MLP neurons of a small language model. Each row is named by its layer, matrix (up: input weights; down: output weights) and neuron, and shows model dimensions 272-367. Each number is 500 + 50 x the weight over its row's rms, rounded and kept within 0 to 999. Numbers have three digits each.
Before each neuron's rows, "fires after" lists the tokens most often just before its 100 highest values on Wikipedia text that the model never trained on; "fires on" lists the tokens most often at its 100 highest values on Wikipedia text that the model never trained on.

fires after: " | ", "–", "1", "2", "\n", "\n\n"
fires on: "0", "–", " | ", " |"
L16.up1053:375543501480569462506497497529445428477566472403434450406516433517545591505494479438559490526393533562418461500489588478566517559584541429521568541499521523452546551484461582556496460525515540541506555456468419465411461484429468472484523514508520516436434475554486489462572394438550523481
L16.down1053:454465551532475553510522447500435465578489493455510445513476485602427480503514501472447483579452427527526551537514581465517413530519425426498459484418473551457521504492367554561510500565595561464511486599406544453488582504556502461537417521435510556523373533484460545495528446532469504439

fires after: " | ", "0", " D", "1", " cont", "2"
fires on: " | ", "0", "em", "í"
L12.up1268:395623528531564540513497507445512430421459496468501475433462369473491473530541507511541540488527510477494426487574434479499444564510506443516466526599544483514513452461568430545506502556497447549451511519543520482499519461402537565494475530504523402519403482495520468568495522443449482583
L12.down1268:487502482574530518530556439510385587461569509490497484451445418434468483610459456522461509487464482443466473535562544513449508457565451607521515493541622472518552537587583520439518525486522438463421527445473486494480562482494553456474562557472467489598390484455458552500516524582440542498

fires after: "==", ".", "===", " ===", " =="
fires on: "\n"
L4.up701:515598573551426459518488495582509488472516508600517517578461425527537498510599574504478501469500458494515467504598542450562551522654642492575470520476393533537492518501458546523464579507574557592455545523489541522457465515549576551476471533398474523521465595509550517537488535375501526525
L4.down701:571525569466525558558524465547470527447434543456480506475512561556478566469531501455488503507473457472616488519476521514423557515516521490542496419398445500533507482539528524491575555542402483478539531472478490482399465567476392467448568530412391473409459535548594514436520541464546546519

fires after: "0", "\""
fires on: " | ", "t", "g"
L12.up283:497450534425419516530421477455494531415548456455495522392552481455507432617494474496508448454519529542515463485528479377510555604479505506455462522545501506515442514499489500462444536455595412415540528411452531525520544507474487444503501470543493512458483395515431506581436408514552452435
L12.down283:562494478522489443577630547450505532502431498457487472489498568473489484481524533438578528499452467403464469514572514515494573455519515496470487504536518514553526489555572527464543499496504517516547537556541520486427486538468459455550406463440464555565534511555485516517525446500441533440

fires after: ".", "==", "s.", "\"."
fires on: "\n\n", " chamber"
L4.up791:543394593560531519499585579478634459532508443502555531579483493471575534561540453548449593619481489508440571471492442439533531478509475545468577487511550450555554476491575433555482501570527463498392434524490533480638567443517557477504465508387495471413466508502391460463489480496429482499
L4.down791:510467619620510532535522495602466449428584498555599455448500560457467522453560446447459473454465534422453492537431516490499524512522500455438562464442484457537473510438522552489490514557420623581512441570580526622513573413499538479483500442435511519472508405478454535543456368444489535541

fires after: "\n", "\n\n", " household", " Val", " individual"
fires on: "| ", " / (", "s, and ", "ga", "% from "
L4.up1025:552519444429476434587463476436522391513456520548513448585459470449434439499522493558470559538554429545484568527478500452493479586490586459490506599620430473400560445535488471424415502498494449449527545491422543551627431456596561601491440436550503528499458558387551391569481438466486510498
L4.down1025:449451404483500568490462475454583484507435511593585509539572552579479547504480531524487513486458514509494578438491519552423622453482595492450541565491437509413549497549537565599526512449494463556440567466398555392383517438527593385493462543579513525484580486521429446499504598426561482541

fires after: "\n", "\n\n"
fires on: "|", "=", "|  |", "iam"
L3.up232:550513492492429501536493475534454545556532524541558446537494530522544477474545570481514467474484520513552515459481598525500566549470466517493555577582478501552438543475469460434460504556586498484483471443523444623570417499483527625514554363563475536434553497586551401447655413496475452466
L3.down232:448550493614476442496571442590512473541533499515485523461537562460439512500609496536498477479485551490503496443453526458476498476491496491480485470469454541462582446432583525474565549550474614514507475394551502563483517437492573485439476541514613559454462577491429549473539511508509588480

fires after: "\n"
fires on: "- H", "h", "- G", "ih", "| G", "ED"
L3.up642:487411487413596441478566545489445497405513469658514532534452514552567489466544493499523517495572558459570443510457504445497493491489595556525441639472532462401533458525508496530598534537448473467473452579459389462476382456551541524569515576485548571463504470463470462470513433486404489421
L3.down642:489490532453466485455479495454482414456482552458476488480518510459502526534438454544566529508508484474528388448534459431517417533572559456509468482503549540495490485479493478564531536447488540532454449533466566536569459488602470619541454567524540443518449515527554493622446502516388457538